Part of a small language model's weights.
Size: 10 layers, width 256, 2 heads of 128 (1 for keys and values), MLP 704 SwiGLU, vocabulary 4096, 8.45M parameters.
Training: 537M tokens, 4094 steps.
MLP neurons of a small language model. Each row is named by its layer, matrix (gate and up: input weights) and neuron, and shows model dimensions 0-95. Each number is 200 + 40 x the weight over its row's rms, rounded and kept within 0 to 999. A neuron's up and down rows have the sign that makes its largest values positive.
A block is one neuron, or neurons of one layer that tend to fire together. Before each block is what it responds to, as a language model described it from the Wikipedia text at the highest values.

Description: Short second-piece fragments inside words split into pieces, most often "l" after B, as in B-lock, B-lues, B-logs, plus l-og-o and m-ill-ions.
L3.gate123,190,116,177,252,180,94,206,234,176,129,238,196,215,262,218,251,182,150,225,229,238,216,154,150,215,274,203,186,168,268,212,206,142,218,178,205,173,292,187,170,207,194,124,170,207,172,208,127,201,207,236,262,232,191,171,131,228,195,200,157,190,218,182,209,253,127,150,196,217,236,193,222,168,206,232,188,227,214,209,189,206,144,185,257,245,234,221,144,225,199,179,187,204,274,163,207
L3.up123,223,203,230,140,211,152,190,164,212,149,242,139,288,243,226,141,159,209,187,139,154,196,190,139,157,140,216,290,243,237,189,189,177,237,140,277,144,199,186,214,286,239,219,184,158,150,225,244,226,220,214,184,197,234,196,276,141,196,180,205,202,181,249,213,247,253,230,140,188,204,149,200,218,126,173,143,166,168,185,230,166,231,157,239,139,175,185,124,204,118,169,142,253,189,130,206
L3.gate314,241,252,183,182,216,168,238,164,174,243,253,154,175,239,219,173,273,178,162,200,142,185,152,153,186,157,208,159,202,158,137,194,213,239,250,220,245,220,194,207,267,149,172,212,252,153,204,229,163,182,195,175,201,264,258,233,95,240,185,216,246,175,178,159,224,158,308,192,221,279,133,246,176,211,200,213,231,241,192,142,254,172,258,268,232,212,270,210,183,211,276,227,221,273,209,142
L3.up314,185,218,221,206,196,188,192,216,230,205,149,180,181,178,220,212,193,143,296,138,199,206,176,215,252,153,197,170,164,121,243,200,223,220,161,226,122,175,246,222,138,162,125,227,192,141,193,132,193,241,197,189,210,198,127,249,176,206,250,165,241,204,267,238,226,279,210,146,232,225,234,218,206,182,189,142,170,228,192,276,254,212,220,226,154,194,223,190,269,108,242,218,249,224,231,240
L3.gate512,218,165,235,159,142,204,253,202,238,233,195,186,184,248,129,194,190,220,232,151,245,158,165,206,221,266,145,204,177,239,228,211,232,213,214,190,129,226,171,262,175,182,92,220,254,188,149,255,156,153,249,180,142,208,192,179,236,199,204,206,159,252,179,187,242,176,129,206,205,210,224,215,123,250,121,210,241,154,184,111,200,155,212,196,207,266,147,132,218,168,154,231,203,176,177,273
L3.up512,165,176,220,167,221,232,176,249,200,193,264,212,167,164,231,192,191,270,225,200,176,249,210,258,246,301,245,210,195,193,267,235,160,219,239,208,35,183,149,213,204,196,216,237,266,169,122,197,172,273,219,221,187,224,231,248,281,223,219,166,186,215,193,160,122,166,202,245,123,162,144,210,202,189,199,202,234,222,256,242,202,243,160,170,121,185,272,224,197,237,224,206,241,263,229,170
L3.gate668,224,84,90,275,227,202,203,281,201,188,203,230,212,229,164,245,136,172,212,137,246,242,165,194,246,216,225,212,173,237,205,194,227,190,174,221,162,216,263,157,184,256,191,148,152,273,172,226,258,242,219,257,164,191,177,163,239,155,232,172,193,236,242,235,256,177,166,163,257,122,167,211,150,238,222,96,252,229,252,134,212,186,166,158,201,179,259,154,226,164,160,224,245,272,180,229
L3.up668,229,192,143,213,186,266,250,139,210,233,145,134,209,270,237,194,209,270,140,189,159,176,188,228,232,210,231,235,252,260,226,251,159,179,156,170,165,185,229,217,223,205,220,126,202,175,222,218,214,208,238,225,170,221,199,279,247,104,190,268,202,155,226,166,201,133,185,214,195,227,200,221,181,236,227,247,193,178,215,214,188,198,268,199,133,196,230,252,183,256,149,160,183,186,235,276

Description: Fires on the token right after verbs like received, earned, graduated in biographies, mainly his/a before a degree (received his, earning a, graduated); weaker on other verb continuations.
L6.gate35,199,239,136,162,135,222,187,172,249,192,146,260,177,117,241,196,164,180,209,209,299,191,160,238,205,219,230,219,180,162,137,275,236,146,224,155,227,224,180,232,192,200,152,259,176,192,236,179,174,296,260,165,218,185,243,115,205,167,237,246,226,176,226,174,223,233,223,243,156,236,168,169,200,185,121,198,198,237,195,219,185,243,216,227,184,257,179,192,246,185,230,193,195,221,262,239
L6.up35,195,194,253,247,271,258,209,236,146,213,188,127,165,170,162,186,200,215,219,217,187,232,188,180,235,175,211,259,205,188,156,278,163,188,266,247,179,176,192,189,95,225,123,192,266,260,222,75,194,218,160,223,196,229,239,152,185,86,172,183,278,213,234,204,258,152,207,199,259,232,220,150,172,219,208,215,202,236,206,178,148,207,155,194,195,222,173,226,209,228,189,187,198,187,231,228
L6.gate171,209,225,252,241,172,282,230,354,170,248,129,246,208,158,230,190,237,120,235,150,227,227,131,191,222,252,215,162,151,289,158,194,233,239,260,129,221,226,164,120,213,241,172,193,141,214,184,257,254,204,187,194,179,232,191,253,175,231,193,243,185,146,279,207,188,169,193,264,156,148,188,207,186,267,215,217,224,110,171,188,142,242,230,123,177,122,181,256,183,203,247,187,218,261,268,219
L6.up171,213,237,151,196,125,171,176,130,187,190,231,113,150,216,184,167,217,291,223,195,264,238,223,238,160,216,187,240,295,256,186,233,226,214,201,189,153,197,180,281,239,215,170,232,173,206,173,181,259,261,159,188,269,175,184,241,161,223,258,183,166,223,206,232,176,196,168,214,170,103,239,237,188,205,243,223,223,156,227,216,193,299,159,262,153,187,192,157,216,228,199,244,197,173,206,213
L6.gate181,282,187,238,258,129,154,223,114,248,240,218,93,184,151,219,200,217,231,215,194,156,168,158,231,255,228,299,219,202,266,216,203,176,147,244,223,168,242,230,252,214,256,180,190,225,193,243,192,231,204,178,171,154,223,230,120,203,162,214,140,155,199,250,167,261,188,178,217,208,189,268,197,127,207,194,204,274,230,193,183,207,283,152,249,175,158,230,169,189,208,221,219,278,194,235,143
L6.up181,160,235,203,210,155,202,242,218,256,258,126,148,162,189,275,210,244,210,207,207,156,188,198,199,225,248,202,211,247,177,155,181,182,124,253,271,207,161,282,185,247,196,193,137,164,238,165,143,187,198,220,125,214,223,248,140,231,156,158,225,179,189,216,165,169,257,217,165,195,341,200,211,225,138,200,105,235,192,162,182,162,216,210,187,261,181,160,165,194,231,213,211,178,174,253,190
L6.gate288,171,220,197,163,151,160,193,191,211,156,122,183,221,170,132,186,222,251,291,168,158,213,123,199,243,171,154,201,237,208,183,247,264,184,230,228,198,248,209,254,257,271,158,163,88,211,220,228,114,259,162,235,188,92,215,131,190,164,172,126,218,208,208,257,194,219,227,258,188,167,225,163,197,137,146,201,172,197,211,186,244,234,163,179,209,240,203,155,166,113,228,194,163,276,217,189
L6.up288,252,181,194,211,208,203,232,173,240,270,198,222,244,166,202,190,207,128,235,161,258,231,196,157,187,184,233,203,183,147,194,171,243,232,250,233,174,226,237,173,162,149,214,196,192,262,176,266,156,183,204,242,289,127,169,320,228,250,208,170,178,216,276,214,195,145,185,171,197,199,213,167,190,142,212,183,165,256,238,237,228,132,247,222,150,165,165,230,144,194,276,185,238,141,160,208
L6.gate308,196,223,167,187,155,218,200,236,220,216,98,162,106,153,167,197,200,185,188,205,268,177,171,130,167,253,188,202,236,196,244,91,175,156,200,156,187,254,229,214,188,153,194,236,134,192,165,245,219,205,214,207,213,203,124,160,153,181,216,211,129,179,193,144,137,245,176,203,200,198,178,130,241,160,197,160,247,141,207,180,140,222,175,114,170,202,308,244,177,210,213,266,209,201,266,259
L6.up308,252,207,226,198,242,193,246,180,197,185,193,152,233,143,149,179,209,211,175,222,219,118,230,198,168,196,136,221,249,198,222,247,262,178,270,211,223,277,199,183,173,281,176,199,215,191,179,178,175,220,247,196,199,325,147,228,207,230,176,194,166,231,171,140,188,139,264,185,205,158,211,162,205,207,235,181,177,239,195,181,162,172,182,215,206,147,221,223,204,160,193,233,148,231,232,226
L6.gate437,159,127,146,232,210,293,235,176,284,240,158,163,174,176,217,162,221,241,227,210,238,286,149,141,204,213,216,226,208,216,189,194,294,292,242,200,211,208,289,226,190,266,183,195,185,192,221,207,198,204,117,244,157,159,162,220,134,226,131,169,215,170,219,205,192,229,257,217,133,223,222,127,151,217,139,190,112,218,178,187,165,276,220,168,298,249,212,183,199,175,169,275,190,261,261,207
L6.up437,255,234,216,201,123,205,237,243,166,283,207,228,139,178,174,188,186,177,268,261,233,237,171,175,164,141,169,183,225,209,240,137,255,218,166,267,124,223,185,197,234,204,189,312,177,245,228,140,249,216,222,179,152,261,230,226,211,152,190,148,240,147,176,201,189,178,193,190,190,133,315,187,184,211,250,207,241,171,232,188,206,241,213,239,231,221,220,134,209,186,180,161,202,266,218,180
L6.gate528,202,145,240,208,216,257,187,235,208,122,158,318,224,194,205,254,239,205,195,225,179,237,174,203,180,218,231,203,203,196,232,240,234,237,183,220,194,243,170,303,180,198,212,147,135,278,320,217,193,153,144,194,148,194,213,162,174,185,235,226,178,154,204,179,100,252,215,235,184,276,243,227,221,123,156,199,183,192,163,207,205,222,161,188,280,294,304,181,176,217,200,177,171,204,236,227
L6.up528,209,201,140,211,264,184,167,183,281,244,217,238,115,115,210,206,256,173,159,198,188,222,187,184,192,195,224,231,140,255,232,286,224,177,230,194,231,197,194,199,242,158,198,221,191,243,197,184,285,147,210,144,114,239,212,192,218,162,179,204,179,160,313,150,156,215,200,198,167,247,160,122,125,196,218,219,259,155,242,245,130,147,149,161,169,254,234,186,219,135,185,203,216,138,262,215
L6.gate643,193,253,256,226,252,240,216,176,238,220,147,125,147,212,213,201,274,174,161,170,279,191,155,204,218,212,149,188,185,138,175,160,169,155,252,255,191,233,148,224,251,197,199,129,233,239,195,184,231,180,138,215,223,204,207,285,116,132,122,164,159,169,231,193,240,233,204,240,281,230,169,180,193,173,177,199,184,211,262,166,260,207,203,220,223,188,158,188,131,191,148,128,148,225,156,184
L6.up643,189,306,162,189,275,189,178,205,183,263,163,167,205,199,223,265,191,215,195,161,260,203,188,178,211,260,243,176,146,203,222,171,222,194,189,151,270,194,177,223,235,246,180,182,193,286,208,231,231,132,184,129,262,170,195,212,135,192,164,169,159,212,209,171,204,194,243,259,213,137,225,203,180,182,269,200,192,200,171,125,179,215,215,237,227,185,130,207,177,206,185,187,245,206,211,156

Description: Short opening pieces of words split into several tokens, usually consonant onsets like br, bl, m, f, tr (br-ass, bl-ind, m-oth, f-ishing).
L6.gate25,168,235,164,198,254,147,163,228,218,202,225,283,220,280,243,210,209,246,178,172,155,247,193,186,224,241,178,228,177,165,222,243,236,222,165,161,166,163,210,176,205,191,195,194,194,164,232,271,241,218,227,212,201,268,141,194,258,169,179,222,213,144,237,62,228,136,237,230,227,251,191,148,120,143,212,184,242,216,256,174,159,253,158,247,217,234,176,167,239,150,206,260,216,283,222,287
L6.up25,197,127,215,176,182,93,216,203,252,180,184,202,201,208,208,227,185,186,213,170,220,239,211,227,228,267,193,249,180,178,161,126,228,207,171,194,183,225,251,210,179,210,227,157,229,141,225,258,208,259,239,143,199,221,234,202,308,191,190,125,189,178,209,132,182,208,228,203,153,171,257,182,226,197,134,212,132,207,276,258,263,175,195,275,260,253,196,164,164,191,147,148,121,168,182,235
L6.gate29,246,176,144,195,252,220,228,259,205,203,208,205,189,202,153,221,186,237,238,186,217,183,192,231,219,147,122,158,137,158,166,223,137,168,201,130,231,205,233,213,139,216,201,143,279,243,199,254,128,189,184,226,199,140,205,207,218,227,214,244,182,248,247,166,228,155,196,163,217,206,188,214,262,179,210,221,215,232,160,233,154,276,195,161,261,196,284,223,272,160,169,236,233,190,110,274
L6.up29,178,154,219,246,196,159,242,236,271,155,235,257,262,190,191,223,205,183,213,222,178,217,205,248,227,193,156,184,159,196,194,222,204,186,189,137,217,232,159,217,221,179,180,163,226,246,145,122,169,214,196,200,184,212,224,180,242,177,177,318,194,193,184,172,203,200,129,141,181,208,230,259,272,114,199,267,163,237,161,167,190,195,180,170,254,195,188,285,150,239,151,172,212,210,208,193
L6.gate168,217,192,266,214,170,182,201,270,163,211,215,219,204,201,245,139,173,206,210,136,141,166,146,134,277,218,211,218,149,175,204,128,170,224,155,223,193,208,148,255,211,145,163,197,227,149,202,185,155,197,233,174,247,149,225,165,264,173,213,207,233,91,227,173,261,188,218,220,188,270,197,242,209,145,237,233,199,208,226,171,276,271,130,166,198,238,260,148,236,191,193,160,214,168,167,189
L6.up168,159,199,282,170,209,293,208,283,186,226,136,154,260,259,185,221,203,211,214,146,180,171,219,239,220,230,269,179,197,239,150,189,289,214,280,308,252,200,217,266,263,182,190,209,153,209,230,196,173,240,224,169,173,191,182,211,165,215,241,232,261,133,235,208,177,235,155,215,200,152,184,208,206,158,181,166,208,182,236,204,221,148,204,229,175,266,231,148,194,219,241,185,175,240,202,250
L6.gate242,154,193,260,219,185,139,218,195,259,178,213,209,171,221,157,240,126,165,189,198,161,158,166,269,218,215,192,305,147,197,195,171,288,148,166,167,179,207,229,166,188,229,211,180,201,147,177,191,165,225,181,233,220,122,175,156,253,304,221,158,243,175,216,215,168,195,275,196,160,220,178,216,147,187,234,254,177,235,187,173,156,226,216,226,246,197,194,266,180,232,170,257,111,133,181,240
L6.up242,200,185,193,245,319,182,171,204,208,228,196,146,200,210,218,229,249,244,229,241,207,156,190,215,277,148,206,251,240,151,211,180,200,250,240,177,178,188,221,184,205,179,190,186,149,198,207,259,274,126,157,186,233,238,189,255,232,205,181,193,202,192,215,284,258,198,197,215,259,245,130,252,109,237,156,199,191,204,184,292,174,225,171,259,191,228,120,192,156,148,177,217,171,247,129,175
L6.gate383,203,171,221,270,224,186,197,239,296,240,143,198,223,142,228,217,178,237,172,143,111,206,184,165,233,198,159,207,247,225,135,155,132,231,224,217,196,234,290,237,157,222,192,227,180,173,229,253,176,198,263,210,210,195,207,179,260,211,187,234,290,215,207,185,160,223,213,229,211,185,198,185,231,191,217,256,253,196,225,197,179,180,150,250,220,232,220,176,154,198,186,152,142,215,178,125
L6.up383,198,201,187,158,207,238,181,193,205,207,204,181,142,176,187,208,189,218,257,119,132,169,209,177,207,177,276,245,211,187,165,252,233,198,183,178,221,191,230,230,167,186,228,177,238,193,147,194,235,234,202,225,168,232,224,193,210,199,161,213,187,239,255,183,181,190,173,178,154,266,184,155,195,192,203,210,226,180,148,198,181,240,286,205,205,196,179,282,222,163,173,289,191,178,129,176
L6.gate464,177,153,143,193,194,238,195,127,249,206,148,186,197,172,223,163,172,207,184,229,192,145,167,189,231,230,153,228,213,300,183,166,158,215,181,149,194,191,175,184,186,215,248,163,145,163,239,278,157,319,189,251,232,198,176,195,233,283,178,181,221,203,188,219,247,203,171,176,235,127,194,178,187,110,224,253,210,178,191,178,204,175,223,209,195,222,203,190,121,179,214,160,232,188,102,230
L6.up464,254,176,196,171,269,177,222,267,168,101,239,229,277,254,247,231,135,224,164,224,236,199,186,213,180,246,260,170,240,189,156,198,247,185,139,193,172,154,232,231,202,274,217,201,198,153,167,271,225,187,252,213,213,152,261,151,177,218,196,196,197,98,192,258,243,262,238,192,255,158,202,195,104,185,133,222,220,185,151,190,161,196,130,177,170,267,245,258,209,229,273,228,206,151,182,182
L6.gate468,84,224,155,221,202,148,162,199,203,215,233,267,259,210,219,201,227,200,221,168,167,145,176,249,209,211,147,240,202,205,211,168,212,186,176,212,234,216,227,174,159,190,152,260,156,154,195,189,112,182,159,220,222,211,182,157,179,199,191,242,187,167,261,146,194,179,215,186,217,252,270,187,209,200,208,247,317,203,213,251,175,179,237,194,175,169,204,167,135,198,142,239,171,167,114,216
L6.up468,206,187,215,228,181,116,256,245,210,129,213,220,267,202,140,289,190,275,168,240,168,209,173,191,295,231,200,169,205,139,253,275,234,275,143,181,172,165,180,154,215,199,184,224,143,167,207,165,166,137,230,209,220,146,206,206,195,199,158,229,144,178,219,196,251,169,137,173,182,242,213,200,161,257,230,270,233,200,184,192,188,185,164,223,178,244,181,116,192,140,231,243,210,153,206,222
L6.gate537,244,238,227,230,148,210,290,180,275,135,224,197,149,204,217,245,222,241,191,118,212,188,188,175,233,189,125,194,202,188,213,239,254,184,187,231,163,233,249,164,199,184,161,253,218,162,197,201,164,207,168,198,179,208,206,211,187,214,274,206,165,182,157,149,243,210,146,261,251,164,229,208,161,144,171,172,207,199,250,275,248,233,180,168,204,257,255,205,185,190,145,185,210,261,157,182
L6.up537,192,175,199,175,219,191,214,177,243,199,213,205,199,196,156,193,232,197,250,251,166,159,183,190,190,240,177,249,185,179,206,222,246,240,147,233,167,149,178,226,186,288,148,280,224,247,196,225,159,270,249,192,217,287,236,171,242,241,178,161,220,202,236,159,205,144,136,151,225,166,171,167,186,188,213,250,224,231,216,199,189,188,212,212,184,234,225,177,176,237,218,242,173,204,227,260

Description: The token " a", firing most when it begins a split word (athletes, aeronautical, aim, awards), and also as the article "a".
L7.gate160,240,214,204,208,220,147,199,205,184,195,194,254,198,189,259,178,227,144,209,228,245,184,220,187,180,193,150,285,132,233,181,157,252,164,148,160,225,162,188,270,211,154,189,230,152,197,191,188,207,212,91,245,174,198,186,188,181,172,216,179,170,183,223,253,162,216,208,193,156,216,239,178,232,132,169,181,147,149,153,199,279,204,207,247,122,181,262,207,204,170,247,218,219,213,108,192
L7.up160,224,188,154,211,236,202,243,223,161,193,278,200,229,212,216,173,187,121,264,220,175,233,253,182,203,209,120,253,201,187,139,235,225,223,239,245,182,208,242,200,223,223,218,161,143,219,282,189,161,245,196,242,200,159,139,130,156,165,139,234,181,180,186,225,183,219,208,191,193,144,276,226,213,178,131,214,204,153,244,185,200,234,232,245,228,247,207,213,191,147,181,212,186,222,221,195
L7.gate609,236,210,154,242,144,171,217,199,166,186,203,220,168,217,224,212,89,240,206,201,190,194,193,252,220,194,177,197,212,130,148,130,220,154,144,234,180,221,219,248,209,220,226,159,193,190,122,135,200,172,228,197,230,201,202,232,143,200,189,238,197,164,296,290,212,155,253,153,211,232,224,243,252,144,172,152,194,137,213,197,219,192,157,164,190,202,256,156,160,187,153,212,205,224,147,191
L7.up609,205,155,159,157,218,292,180,196,197,143,232,303,202,141,218,235,113,297,204,181,236,200,267,218,180,222,159,178,176,161,214,168,157,190,133,163,167,201,143,180,176,233,238,206,264,57,129,147,264,184,178,230,157,238,169,185,158,208,247,243,229,201,238,189,148,191,207,201,109,167,159,216,242,184,181,120,190,136,192,175,199,171,182,202,248,237,224,261,252,229,248,197,235,202,195,191

Description: Past-tense or passive verbs, often the final piece such as -ed or -ited, in biographical and historical narrative, usually followed by to, by or in, as in moved, brought, took, extradited.
L3.gate31,252,275,167,187,189,176,292,128,189,284,107,154,204,190,150,189,223,152,162,168,218,171,185,203,164,271,233,216,171,190,148,239,246,206,238,183,220,187,201,224,266,241,150,191,181,170,180,188,245,284,195,174,223,193,185,299,210,160,90,166,186,188,210,162,280,214,184,249,152,198,226,192,210,203,281,189,182,183,224,167,192,178,206,260,249,82,151,233,120,214,130,222,162,199,175,246
L3.up31,232,280,154,168,206,183,232,263,172,184,192,252,257,173,235,276,178,182,161,200,189,163,225,185,188,216,253,158,230,220,165,189,294,179,278,189,268,248,232,209,167,201,214,219,198,192,202,201,170,270,226,144,184,225,144,194,199,275,252,207,243,179,313,221,190,251,196,209,110,156,228,188,206,130,174,234,171,217,209,264,199,291,208,211,211,226,240,202,166,160,200,218,169,291,161,189
L3.gate285,213,268,219,236,270,204,217,251,294,278,227,186,169,278,169,200,233,195,196,193,175,149,166,120,226,264,183,170,179,253,126,142,168,237,257,264,244,225,222,176,177,211,152,215,257,134,175,184,202,269,142,230,212,218,138,189,181,218,158,213,195,122,242,143,296,210,207,277,170,149,253,159,266,180,246,140,214,222,129,169,235,242,204,220,247,209,260,268,244,245,127,156,191,280,201,243
L3.up285,181,172,131,223,192,141,162,239,214,200,223,230,164,259,193,224,130,184,219,251,185,251,204,213,211,257,182,204,242,212,212,152,199,192,140,212,277,225,144,211,175,189,189,202,226,241,171,208,228,141,213,235,197,180,250,203,273,171,197,169,137,199,173,256,234,204,147,201,251,206,241,186,151,245,169,246,108,167,224,264,152,168,229,189,172,196,203,227,123,169,279,221,261,217,231,150
L3.gate457,222,258,176,230,198,168,220,172,191,301,203,140,236,133,218,262,225,163,199,169,197,198,146,200,193,96,191,164,123,127,184,253,218,180,214,278,221,230,162,177,184,211,152,201,146,227,172,165,181,226,233,209,213,108,177,239,120,173,180,199,293,168,209,223,271,181,206,181,170,138,207,156,152,224,195,158,167,267,173,159,255,261,279,234,185,209,180,178,157,197,212,236,218,210,209,262
L3.up457,162,204,274,284,244,188,155,217,204,172,264,163,199,183,221,165,212,233,224,146,237,235,187,187,211,126,178,204,231,166,113,175,141,211,153,213,223,229,187,169,266,216,177,163,171,214,161,196,202,295,164,196,149,234,238,216,180,155,197,240,140,139,168,223,211,150,203,198,165,214,237,160,262,216,154,242,220,209,165,188,188,276,188,202,205,263,246,138,209,208,123,289,232,200,131,218
L3.gate558,217,203,163,223,127,286,255,161,236,102,246,277,180,214,165,176,168,255,169,210,231,212,155,265,224,298,175,215,206,215,192,282,213,197,200,192,263,171,138,127,118,202,188,216,178,268,190,156,206,183,155,134,191,147,180,214,254,238,198,232,252,206,162,186,226,239,186,180,168,212,151,217,218,247,206,158,222,181,149,152,180,212,261,265,221,149,241,232,151,163,243,198,178,207,238,219
L3.up558,192,201,193,196,152,149,123,200,188,200,230,245,175,185,187,231,244,172,277,247,70,197,213,233,238,212,193,179,173,216,138,208,263,202,232,146,272,203,149,241,264,222,184,218,217,202,209,243,217,279,191,272,259,164,145,222,153,163,221,187,159,145,257,245,214,153,196,261,262,172,131,193,190,155,190,201,229,174,196,253,224,212,171,231,247,163,253,238,254,267,211,232,188,247,201,134